config.toml
hidden_size = 256
init_std_down = 0.00321
batch_tokens = 65536
train_tokens = 700200000
MLP neurons of a small language model. Each row is named by its layer, matrix (up: input weights) and neuron, and shows model dimensions 64-127. Each number is 200 + 40 x the weight over its row's rms, rounded and kept within 0 to 999.
Before each neuron's rows, "fires after" lists the tokens most often just before its 100 highest values on Wikipedia text that the model never trained on.

fires after: "|", " |", " No", "-"
L7.up863,258,276,153,160,195,201,163,177,183,143,183,205,227,206,182,217,160,244,269,161,183,148,266,277,264,174,189,223,204,219,231,191,215,234,193,181,214,209,238,246,163,244,208,160,215,149,222,192,230,193,134,174,223,187,161,210,190,211,225,294,275,164,190,204

fires after: "\n\n"
L15.up602,249,195,274,263,246,185,222,207,200,191,163,195,133,188,235,211,177,193,129,166,192,229,215,268,210,226,225,199,175,236,237,174,244,185,185,187,194,278,143,253,215,242,221,253,248,197,235,177,193,214,199,194,198,207,180,168,134,153,232,213,280,217,83,166

fires after: "|", "-", " −", "%"
L11.up746,240,84,233,210,162,218,243,177,238,135,218,213,229,220,204,175,186,220,191,147,235,160,154,217,207,144,245,169,158,179,262,220,167,221,227,218,309,182,236,235,236,277,179,257,151,206,241,195,173,120,191,210,172,150,239,172,176,195,270,241,188,140,257,158

fires after: " (", " New", " was", ",", "-", "  "
L2.up296,215,253,182,164,182,144,181,191,246,203,192,187,147,159,166,216,213,234,175,156,198,217,210,236,124,171,164,276,152,193,161,236,253,238,235,161,161,198,165,282,137,183,173,174,201,225,204,205,166,160,138,240,175,222,176,235,187,128,175,250,196,189,251,176

fires after: " |", "|", "-", ",", ";"
L3.up356,201,255,274,203,145,185,232,210,228,215,234,190,187,189,190,167,135,211,199,225,276,198,232,327,202,235,244,260,177,235,196,185,172,169,253,241,184,140,266,198,175,194,145,206,140,217,196,238,206,215,209,161,237,176,187,271,131,218,272,214,182,219,145,166

fires after: " |", "\n", ":", ";", "|"
L13.up754,203,178,87,153,209,217,193,172,178,147,189,172,220,208,241,152,177,255,213,215,236,220,222,185,163,214,231,219,191,226,297,183,182,278,224,166,198,291,213,159,238,292,233,226,173,132,177,240,208,210,231,236,181,178,97,251,185,208,207,146,329,245,189,167

fires after: "-", "|", "."
L11.up987,164,233,264,227,183,172,148,152,189,232,227,217,196,142,172,216,169,275,216,149,185,250,207,198,198,245,249,208,138,157,240,192,208,190,170,232,205,164,210,132,189,281,216,197,195,155,217,196,190,256,186,168,211,118,156,215,171,202,257,223,150,318,236,258

fires after: "-", "|", " h", "\n"
L7.up923,225,222,243,164,191,145,217,228,172,201,200,186,217,171,170,76,173,160,191,190,256,220,192,225,285,118,199,292,182,206,185,173,226,184,122,171,225,69,198,187,156,222,222,214,192,211,215,209,135,184,192,211,211,169,150,154,191,234,87,216,183,252,164,157

fires after: "\n\n"
L13.up286,268,243,213,265,230,106,213,229,200,235,210,204,180,184,185,228,199,210,197,119,211,138,247,217,266,193,268,164,141,220,188,220,174,113,206,232,228,244,205,175,223,279,212,194,243,169,207,235,210,240,179,157,171,157,208,123,174,231,248,214,203,180,137,202

fires after: "=", " Inf", "-"
L9.up629,228,163,160,233,253,187,201,246,211,162,194,167,176,249,241,141,162,187,166,220,226,219,204,129,191,171,240,209,213,180,205,175,196,153,85,223,237,196,210,151,192,166,203,196,220,168,161,127,198,164,131,171,167,199,237,170,196,208,141,227,192,194,95,167

fires after: ".", "="
L3.up155,106,225,229,208,150,100,227,215,162,269,184,192,168,209,210,140,259,179,233,209,227,140,162,234,216,228,197,225,250,170,158,235,156,163,190,233,208,216,190,186,200,164,219,236,184,258,184,183,236,142,173,159,273,167,158,179,117,283,185,225,155,145,133,209

fires after: " |", ";", " and"
L9.up1020,220,111,214,130,182,175,124,117,189,232,227,194,214,245,171,214,139,173,241,157,218,141,273,306,247,246,195,165,199,208,254,196,215,108,195,169,180,276,256,247,140,268,191,147,221,277,224,224,171,173,155,169,140,152,181,141,190,222,161,244,202,209,186,154

fires after: "\n", "\n\n", "|", "="
L7.up138,248,213,208,149,180,273,159,124,165,210,177,226,198,217,179,187,162,130,220,231,180,182,195,192,131,231,219,266,202,218,266,232,156,183,83,212,198,242,163,210,277,238,251,193,248,194,280,233,223,262,193,204,167,192,209,162,190,253,242,254,231,209,150,149

fires after: "  ", " \"", "\n", "\n\n", " (", "="
L2.up12,197,114,223,144,179,158,246,238,88,182,231,155,233,106,153,200,229,195,182,171,249,189,225,168,205,145,252,248,187,206,159,271,212,143,170,259,182,207,206,147,152,193,90,184,281,208,248,234,146,204,116,156,219,114,95,178,194,184,147,216,265,245,146,99

fires after: "|", "-", " Bi"
L11.up12,187,148,199,228,226,234,144,120,219,159,194,138,191,185,220,213,220,186,165,118,203,124,211,237,179,200,160,200,203,73,210,133,166,188,189,276,162,146,213,234,246,239,238,214,222,169,209,208,162,260,243,199,237,198,125,246,193,308,223,151,246,238,233,172

fires after: ".", "\n\n", "\n"
L13.up976,234,183,273,183,270,168,182,146,214,188,172,174,196,234,260,212,150,207,120,161,222,227,215,187,177,251,261,246,137,199,153,209,208,208,231,255,133,244,122,208,235,276,187,140,213,164,262,193,159,206,209,236,252,176,184,188,153,221,231,208,271,168,186,253

fires after: "-", "|"
L9.up690,276,129,222,123,224,172,187,211,189,172,169,210,242,162,159,183,116,244,218,160,193,174,234,217,162,201,218,107,204,279,245,189,237,180,189,201,221,205,170,181,176,154,217,261,204,162,254,179,152,171,238,227,188,184,134,180,163,198,223,216,176,226,173,192

fires after: " |", ";", " 0", " 1"
L9.up404,199,207,249,216,188,214,171,197,251,137,247,199,165,194,249,168,143,187,235,215,226,169,150,253,153,160,221,251,103,242,238,219,206,152,216,243,206,263,207,220,143,126,129,168,157,239,241,233,222,205,181,247,273,193,228,183,211,148,202,169,241,196,177,207

fires after: ".", " is"
L11.up393,237,192,287,140,227,162,186,150,235,261,140,216,161,208,206,193,210,179,131,160,179,211,211,154,138,216,208,221,224,102,228,216,198,164,228,231,193,216,160,256,189,234,219,251,201,171,224,202,238,246,221,278,238,226,225,191,126,247,197,282,266,120,179,121

fires after: "-", "–", " (", "\n\n", "\n", " of"
L9.up1013,149,229,192,201,170,221,247,125,162,243,233,209,193,170,236,147,244,229,164,126,184,215,129,169,179,184,250,156,204,206,246,260,231,186,110,203,232,124,251,245,249,248,175,170,255,178,250,169,198,238,207,240,137,172,145,264,201,167,197,255,231,161,181,157

fires after: "\n\n"
L13.up474,240,113,221,185,279,170,234,216,127,181,245,173,239,142,148,233,182,198,146,171,191,84,248,230,181,170,267,195,110,206,234,194,201,158,177,276,165,246,192,170,196,253,259,253,201,182,165,220,185,225,184,238,182,200,187,164,126,263,214,163,171,154,217,261

fires after: ".", "–", ","
L2.up845,171,165,192,256,218,143,190,160,215,229,261,238,200,242,196,181,201,160,106,186,223,187,179,235,235,239,149,220,184,207,152,191,166,202,212,180,134,208,74,170,167,183,198,154,226,159,175,210,251,227,207,177,269,186,262,226,187,192,160,268,175,227,231,119

fires after: "|", "-", "\n"
L3.up31,208,248,243,152,145,203,173,201,205,160,190,202,185,123,262,188,171,200,236,126,227,180,210,279,237,268,189,160,149,181,223,156,187,198,176,258,185,178,178,266,64,209,218,144,248,173,245,137,249,185,195,302,209,96,257,167,100,206,187,245,131,203,240,168

fires after: "\n\n", "="
L9.up897,200,184,254,212,227,213,183,170,171,207,166,199,148,212,162,204,118,234,205,202,224,206,226,203,251,174,189,240,203,182,145,223,192,152,154,283,174,239,193,172,211,278,139,128,216,175,266,151,189,201,150,179,255,143,191,147,177,228,226,235,227,131,163,263

fires after: " |", ".", "tt", "-"
L9.up620,221,168,231,166,267,235,180,198,177,177,194,270,161,243,134,202,125,196,152,193,200,202,224,223,108,240,231,223,214,221,206,260,186,150,186,251,240,213,223,220,152,289,226,154,227,289,249,245,187,151,115,198,226,123,232,217,130,221,199,241,259,224,167,207

fires after: "\n", "|", " 27", " with"
L15.up644,165,277,203,115,174,173,173,125,221,110,115,234,260,206,164,231,160,262,239,218,159,186,187,256,186,243,307,258,204,255,219,177,233,248,133,196,164,183,237,177,156,258,210,213,205,141,242,243,208,208,162,227,193,174,180,216,128,208,177,241,212,269,240,246

fires after: " |", ",", " Par", " Van"
L13.up187,214,164,242,162,202,194,242,233,203,143,203,172,261,290,204,232,179,246,102,193,204,194,220,227,287,180,179,238,139,218,226,199,174,159,237,163,203,226,218,241,215,223,246,120,220,185,172,203,173,209,113,228,238,129,158,192,227,202,243,192,283,160,249,146

fires after: " |", ")", "|"
L7.up168,236,237,300,204,170,166,218,196,131,175,230,163,301,145,203,193,189,257,175,154,225,203,203,244,245,182,211,209,177,225,247,171,276,76,166,294,212,192,187,153,229,198,147,175,176,222,219,182,170,239,207,271,235,180,147,239,153,264,230,247,191,145,213,155

fires after: " in", "In", ",", " In", ":", " $"
L3.up318,192,234,243,204,190,151,127,141,216,189,130,234,170,148,156,202,198,209,179,228,212,93,185,171,127,176,163,215,212,233,202,195,132,201,212,230,154,238,201,209,166,179,209,196,179,215,209,165,192,195,204,204,212,171,226,268,230,148,149,235,179,241,170,141

fires after: " (", "=", "–", " $", "\n\n", "|"
L3.up949,208,309,224,196,244,214,219,167,209,138,155,192,204,212,164,190,187,175,185,198,238,205,132,204,266,304,191,207,164,235,166,175,183,178,150,216,212,229,194,281,213,218,212,267,256,215,211,198,236,216,188,142,158,171,143,249,162,196,224,211,173,222,201,191

fires after: "\n\n"
L13.up49,224,171,211,227,189,200,150,200,158,147,212,208,186,138,228,204,157,255,250,221,199,196,177,279,164,200,199,162,134,195,236,216,170,133,210,211,214,161,174,204,207,235,171,198,205,236,239,194,164,259,111,168,210,198,230,179,237,183,210,230,209,199,210,162

fires after: " |", "|", "\n", " was", "-", " ("
L14.up820,246,83,200,208,252,194,193,100,206,147,215,181,211,144,197,188,205,235,266,234,193,173,214,321,167,199,179,192,202,157,252,194,185,198,191,187,289,221,143,242,195,184,216,141,171,172,248,206,195,155,212,275,214,208,221,160,232,122,210,238,263,144,207,213

fires after: "|", ")", "-", "\n\n", " |"
L11.up1017,218,220,209,201,211,144,169,136,234,131,174,185,206,210,137,226,165,159,220,179,174,129,184,210,228,172,171,211,213,123,228,260,182,261,196,247,239,255,263,238,191,253,211,199,238,235,160,160,178,222,163,193,261,217,190,145,145,262,248,191,178,253,232,203

fires after: " |", "|", " /", "  ", "1"
L13.up530,177,184,204,219,263,196,151,172,238,112,234,277,222,161,251,246,208,155,187,189,201,261,233,234,197,168,199,278,160,258,261,216,237,159,305,212,194,176,220,151,159,144,259,131,162,156,213,248,131,180,273,171,239,180,158,222,225,221,273,219,227,249,181,139

fires after: ".", ":", "\n\n", "-", "=", ";"
L9.up619,242,238,142,137,287,224,234,107,171,167,154,192,175,174,205,194,174,186,235,180,199,202,297,240,204,234,221,178,181,232,145,128,223,264,173,200,169,155,192,279,193,211,252,200,225,212,232,152,196,171,168,225,177,220,166,278,225,162,227,228,245,257,231,194

fires after: " on", "On", " On", " World", ","
L13.up300,287,175,135,189,203,130,200,153,208,222,265,264,261,203,239,162,226,171,227,145,280,179,183,192,237,219,285,234,204,231,249,165,228,197,216,170,145,190,205,239,161,158,243,201,215,151,225,207,126,262,140,221,138,129,273,191,185,314,162,231,190,157,208,120

fires after: "|", " |", " that", ",", " and"
L7.up723,216,253,279,119,150,174,271,216,190,140,184,112,231,158,163,223,220,141,188,227,262,146,264,228,207,265,195,216,112,171,224,200,250,204,201,205,174,213,193,194,154,259,178,210,167,291,225,159,194,211,211,162,173,193,190,214,147,228,148,210,202,193,232,180

fires after: " 0", " 1", ";", " |", ",", " the"
L2.up255,216,155,219,222,280,165,239,201,220,179,249,164,229,173,188,166,119,276,145,207,186,235,165,233,245,181,198,183,215,184,184,200,217,168,189,186,240,237,207,192,230,180,252,174,206,199,198,196,203,180,210,256,239,190,171,140,132,151,196,271,238,210,182,153

fires after: "\n\n", " a"
L13.up383,267,239,189,246,230,214,196,230,113,174,204,221,237,200,232,249,133,204,198,164,243,183,130,244,197,203,162,205,127,171,280,223,170,116,192,170,119,213,166,205,251,186,107,134,257,216,192,141,186,246,168,204,190,126,189,211,191,208,200,270,174,212,205,174

fires after: "-", " an"
L2.up107,181,165,142,187,182,210,154,157,258,222,153,220,245,188,231,153,209,111,213,233,287,210,180,199,180,213,195,204,127,184,192,215,241,115,154,273,149,176,195,161,217,159,183,189,207,264,229,92,150,128,161,180,253,197,203,249,165,221,229,205,180,230,171,193

fires after: "|", " |", "=", "-"
L15.up84,191,230,203,138,237,194,234,188,233,239,162,189,240,191,169,155,115,218,208,198,205,195,217,158,173,96,168,203,145,231,184,235,196,178,186,155,234,186,196,242,175,225,236,192,271,227,248,155,221,192,175,231,229,217,91,182,145,192,243,259,204,209,195,208

fires after: "=", " ="
L9.up91,258,240,180,213,279,181,162,127,244,213,186,139,143,213,194,197,133,198,186,217,259,181,209,219,289,193,214,152,145,198,167,220,202,129,220,174,159,218,212,229,166,175,182,193,209,153,259,163,170,205,156,186,150,155,157,203,114,205,147,293,176,139,203,172

fires after: "=", " =", "iph"
L2.up152,112,184,300,244,149,251,190,249,181,167,208,145,185,192,142,197,188,269,166,138,184,197,169,186,213,177,233,225,250,135,191,191,296,187,241,194,220,174,164,151,185,278,119,169,178,297,194,150,230,127,216,212,198,161,247,175,133,197,219,194,186,204,107,219

fires after: "=", "\n\n", ")", "."
L13.up657,217,162,232,261,135,185,172,224,164,221,187,234,159,177,275,215,204,226,215,175,224,229,273,165,184,199,238,239,215,159,212,195,176,186,121,238,185,191,228,167,233,269,226,162,250,169,212,161,208,254,145,188,226,136,141,185,194,177,254,284,234,112,82,162

fires after: ".", "–"
L3.up300,168,204,237,205,201,175,189,180,212,225,244,177,183,160,204,166,243,199,226,183,165,221,220,219,205,178,175,125,171,156,182,219,224,239,204,208,189,198,180,239,162,180,186,211,225,124,212,182,259,267,197,267,171,207,229,228,209,175,186,280,159,204,216,138

fires after: " 0", " 3", " 2", " 1", " —"
L7.up847,217,166,209,229,208,243,246,180,201,220,211,160,194,195,261,132,91,209,213,182,159,146,168,255,132,177,177,173,218,183,175,164,214,182,228,249,282,275,171,203,161,134,213,117,167,157,248,198,235,141,199,202,213,197,197,186,191,219,258,210,128,225,212,178

fires after: " |", "|", " /", ";"
L2.up217,206,214,251,156,208,160,217,159,235,191,206,180,80,141,155,230,202,199,223,277,210,218,178,283,151,163,243,146,200,228,226,144,238,244,198,181,234,216,172,219,127,240,176,198,225,261,200,209,203,204,208,214,241,191,170,178,74,203,153,197,190,244,167,153

fires after: "-", "|"
L7.up875,203,151,256,208,223,258,209,176,197,197,193,180,183,162,183,89,143,198,178,175,257,264,169,174,180,206,227,280,159,201,119,237,196,115,185,197,212,120,224,168,212,215,203,228,140,217,168,186,203,270,178,227,240,217,130,283,198,276,195,188,163,241,174,260

fires after: ".", " 1", "-", "–", ",", " |"
L2.up708,234,209,222,152,185,204,217,160,199,205,176,143,137,130,269,204,147,219,175,183,207,184,146,215,201,167,208,210,173,229,168,234,213,165,214,265,177,176,109,126,194,166,200,275,174,178,204,206,180,232,213,224,245,154,158,210,133,200,230,197,156,122,216,154

fires after: "|", "-", "tt", " the", " from", " |"
L11.up644,225,120,190,171,178,228,212,128,269,160,209,141,203,195,143,191,176,209,266,203,179,199,232,216,164,258,206,148,211,208,179,237,210,207,206,247,223,233,216,244,160,253,195,224,209,213,212,154,165,194,237,299,181,229,203,218,205,167,202,175,262,188,190,223

fires after: " of", " was", " is", " became", " also", ","
L9.up953,187,202,256,190,258,121,208,159,229,223,239,230,156,189,239,200,178,197,238,154,187,169,135,284,188,137,203,250,228,171,155,196,172,197,223,155,224,233,222,221,223,224,207,168,174,199,241,207,98,159,199,235,252,191,172,201,172,187,213,245,177,192,137,221

fires after: " 0", " 1", " 2", " 3", " Ye", " 4"
L14.up957,148,110,227,163,157,230,212,167,173,192,128,239,126,183,222,117,66,173,212,165,189,193,192,203,160,174,175,196,202,201,271,230,150,210,226,208,201,239,138,164,137,205,155,183,198,183,231,195,187,227,250,238,208,193,135,192,153,262,240,175,170,279,187,144

fires after: "\n\n"
L13.up54,258,220,205,181,232,151,185,215,170,204,199,229,149,177,202,233,252,217,148,168,182,161,235,262,214,215,265,212,114,188,226,235,172,166,141,273,211,219,184,249,224,225,218,203,264,129,194,213,180,199,178,159,141,202,161,175,206,250,198,218,146,177,171,251

fires after: " |", " /", " a"
L9.up414,294,141,143,196,235,192,163,140,157,145,190,195,271,185,205,221,168,189,183,164,214,181,264,225,111,193,227,180,198,184,249,239,189,187,198,218,247,214,215,189,173,236,162,160,221,242,174,251,123,180,147,269,228,133,246,235,137,203,162,218,193,252,242,147

fires after: "\n\n"
L14.up722,236,200,238,214,202,152,172,200,251,241,181,188,205,200,188,264,184,211,152,173,207,210,221,229,197,209,270,143,128,197,272,191,201,206,227,267,173,223,81,248,202,249,226,218,195,279,300,216,197,221,128,218,190,168,241,222,144,195,284,247,241,235,137,223

fires after: "On", " Released", ":", " On", " on", "day"
L13.up119,214,147,192,229,253,166,291,150,184,163,219,203,247,140,104,168,215,160,198,188,202,161,195,196,237,195,152,236,160,227,226,233,175,183,229,190,214,63,203,265,170,216,249,144,227,161,252,253,168,204,172,154,148,191,245,185,228,241,119,162,183,194,159,219

fires after: "|", "-", " be", " was", " te"
L9.up666,157,111,151,157,178,174,209,177,183,109,239,120,207,205,148,169,174,133,191,165,203,211,199,243,209,229,184,169,206,164,207,228,251,173,190,219,210,191,231,299,197,215,253,175,159,218,175,163,122,226,185,200,181,195,212,210,167,254,185,199,224,227,267,189

fires after: ".", " 2nd"
L2.up728,124,226,182,180,147,171,195,173,180,240,188,174,211,155,238,168,288,147,118,200,198,228,157,228,105,197,277,284,217,173,194,225,205,219,129,202,162,276,129,228,176,216,231,132,185,129,224,221,223,258,189,210,199,169,129,189,175,182,161,194,192,232,240,166

fires after: ",", " the", " New", " in", " of"
L3.up708,174,212,278,203,211,136,216,170,159,200,164,263,215,165,129,169,240,179,182,205,197,225,137,221,140,247,180,262,238,156,172,122,241,139,193,204,137,183,168,254,165,223,161,214,221,292,147,180,229,173,175,287,208,221,241,269,177,146,196,163,214,236,224,163

fires after: " |", "|"
L7.up332,224,173,166,143,206,213,195,122,186,153,213,163,230,169,223,137,173,195,217,177,258,176,155,275,269,205,192,195,169,179,248,202,239,147,196,258,173,235,198,210,196,234,189,126,184,265,152,192,150,189,124,172,232,200,209,231,286,190,155,253,238,235,161,190

fires after: "\n\n"
L15.up728,303,220,202,243,198,164,224,234,187,244,221,205,224,161,180,282,194,199,156,155,180,225,261,242,181,201,189,206,107,259,210,144,157,143,220,201,189,198,188,192,258,263,150,184,260,230,245,184,217,216,129,175,148,207,199,159,173,240,271,210,185,217,203,173

fires after: "|", " |", "-"
L3.up637,166,271,223,149,119,171,198,159,165,162,193,149,176,161,178,168,135,270,218,204,256,225,178,249,170,197,229,239,132,267,222,187,202,155,205,184,203,161,224,244,228,201,169,211,181,284,180,260,200,157,186,217,171,132,189,291,196,193,173,231,227,153,230,208

fires after: " in", " In", " 18", "In"
L7.up377,209,261,279,167,158,204,160,205,246,207,164,199,142,179,171,155,272,206,129,199,221,193,112,228,191,236,184,199,183,228,252,202,168,178,223,163,149,150,197,211,190,218,163,223,214,193,238,222,105,223,202,212,195,184,191,247,212,165,165,177,203,127,189,203

fires after: " (", "=", " /", "–", "N"
L11.up200,199,146,256,223,190,217,206,272,145,199,233,165,195,197,152,159,227,246,215,198,209,231,243,212,138,204,192,261,175,164,188,149,237,165,225,215,195,167,193,158,186,225,227,138,214,219,235,199,257,178,188,255,233,123,229,269,183,225,222,218,205,177,104,193

fires after: "-"
L9.up182,198,174,254,134,194,171,250,151,195,154,184,183,185,162,210,155,97,116,200,184,191,177,149,170,232,178,224,162,239,241,91,221,174,196,168,223,222,158,224,221,226,238,219,171,134,238,224,102,172,174,183,223,212,175,148,216,141,256,156,160,179,251,147,232

fires after: "|", " |", " "
L11.up66,263,166,197,185,251,175,224,167,192,212,137,267,210,212,219,197,98,247,154,157,164,225,178,266,186,166,169,211,133,185,198,174,180,190,253,250,229,235,210,176,186,158,332,217,178,232,201,231,184,177,154,257,281,224,227,119,151,229,229,180,188,214,157,146

fires after: ".", " was", ",", " is"
L7.up612,208,205,245,122,184,207,194,190,199,229,197,184,229,199,231,148,272,189,206,90,223,230,199,225,185,158,235,208,181,157,195,190,178,199,211,237,145,280,163,125,248,243,228,172,159,134,239,158,193,113,246,217,230,192,156,244,100,212,221,236,213,147,195,231

fires after: "|", ",", "=", " of", " New", " Cape"
L15.up470,266,217,189,247,174,235,164,216,221,228,147,207,140,211,147,248,213,180,201,228,192,240,146,139,206,248,219,258,223,212,230,279,146,153,165,170,149,202,239,202,316,195,228,122,210,243,244,217,188,203,198,174,230,170,187,269,193,173,230,250,154,231,210,210

fires after: " in", "In", " In"
L7.up358,160,208,194,195,176,84,156,199,219,166,188,225,210,246,173,170,177,241,122,187,199,193,119,194,159,202,170,184,180,178,241,238,193,205,142,210,176,227,194,285,181,217,204,203,191,209,240,255,182,212,174,213,266,219,170,169,170,255,204,195,208,146,199,206

fires after: "|", "-", "\n\n", "\n", " Team", "="
L7.up655,223,203,198,185,227,185,192,136,245,120,138,250,144,245,238,219,144,122,240,225,157,138,230,174,208,223,199,177,145,185,147,196,170,261,178,211,219,200,155,270,192,240,223,196,286,209,192,185,266,157,117,212,249,190,168,165,189,229,248,233,226,255,239,200

fires after: "-", "\n", "\n\n", " ("
L13.up950,178,178,270,235,218,222,161,212,179,217,213,156,223,204,269,179,191,191,182,168,200,261,163,230,262,228,213,149,198,213,232,177,207,182,133,219,217,234,159,160,237,201,251,174,182,145,226,113,188,243,195,239,193,132,144,180,197,200,175,247,235,248,160,212

fires after: "\n\n"
L13.up499,241,203,263,183,236,134,201,198,156,200,224,144,228,191,143,267,177,229,166,180,198,197,236,198,227,195,175,174,166,217,238,207,245,166,194,240,230,213,229,193,181,226,180,191,170,256,236,209,197,196,164,238,214,121,159,170,159,197,218,138,181,176,175,155

fires after: "\n\n"
L14.up678,239,215,240,250,237,197,201,279,220,201,196,140,193,195,252,251,181,205,118,219,172,168,214,217,258,239,244,230,142,178,316,221,207,202,168,241,192,240,197,197,255,264,242,162,223,216,215,206,227,227,152,167,182,147,198,108,134,263,214,232,202,223,108,213

fires after: "=", " =", " life", "History"
L11.up443,165,187,233,223,217,193,176,280,226,119,177,143,123,184,233,266,169,229,183,236,170,228,111,221,214,212,216,233,211,172,198,286,244,215,123,177,179,155,202,183,205,153,224,205,245,173,244,148,160,269,132,179,204,183,188,215,217,216,214,189,138,197,185,218

fires after: "\n\n"
L9.up870,214,242,219,190,223,151,166,174,157,205,192,158,215,198,196,220,124,251,166,182,222,247,211,237,255,161,253,190,105,205,239,272,172,164,142,312,192,266,210,224,255,291,178,149,234,178,175,201,197,209,193,194,167,92,201,172,160,234,212,199,251,104,195,233

fires after: "\n\n", ".", "\n", " \""
L3.up991,214,198,210,210,149,188,239,158,209,155,194,232,275,178,205,223,201,157,168,229,200,156,196,208,190,262,238,165,241,223,231,216,195,208,151,236,157,228,142,276,224,225,200,220,251,207,199,201,163,281,167,187,203,145,197,229,193,217,262,112,246,174,181,130

fires after: "|", "-"
L11.up498,216,148,143,176,183,200,124,188,229,177,163,217,211,218,203,217,140,183,189,154,182,215,258,234,138,160,214,269,141,223,165,190,262,240,209,249,179,174,188,226,136,157,232,224,197,254,205,179,205,160,235,262,196,211,166,219,191,229,292,177,211,246,192,221

fires after: "\n\n"
L13.up940,244,207,178,236,265,184,233,217,193,213,154,187,200,194,203,220,179,197,200,142,263,204,223,205,198,213,232,242,113,264,210,175,156,142,181,269,160,234,173,187,238,270,242,166,190,189,245,164,179,211,162,131,214,187,205,163,202,251,218,200,232,173,130,244

fires after: "-", " the", "|", " |", "S"
L11.up908,181,192,215,222,192,170,183,144,200,208,108,192,302,148,238,106,186,190,149,149,194,243,161,225,200,185,113,161,206,161,153,132,223,147,177,122,268,171,200,199,204,195,173,238,149,176,250,190,239,306,107,211,175,133,114,218,158,148,216,177,241,304,156,156

fires after: ".", " Assembly"
L3.up264,172,231,208,249,121,164,206,225,170,208,222,166,206,259,227,195,263,154,148,106,203,152,151,200,134,177,231,282,305,169,222,239,176,214,174,142,196,272,196,258,253,167,171,216,166,268,241,144,253,186,113,172,186,154,113,236,187,212,133,166,227,201,212,142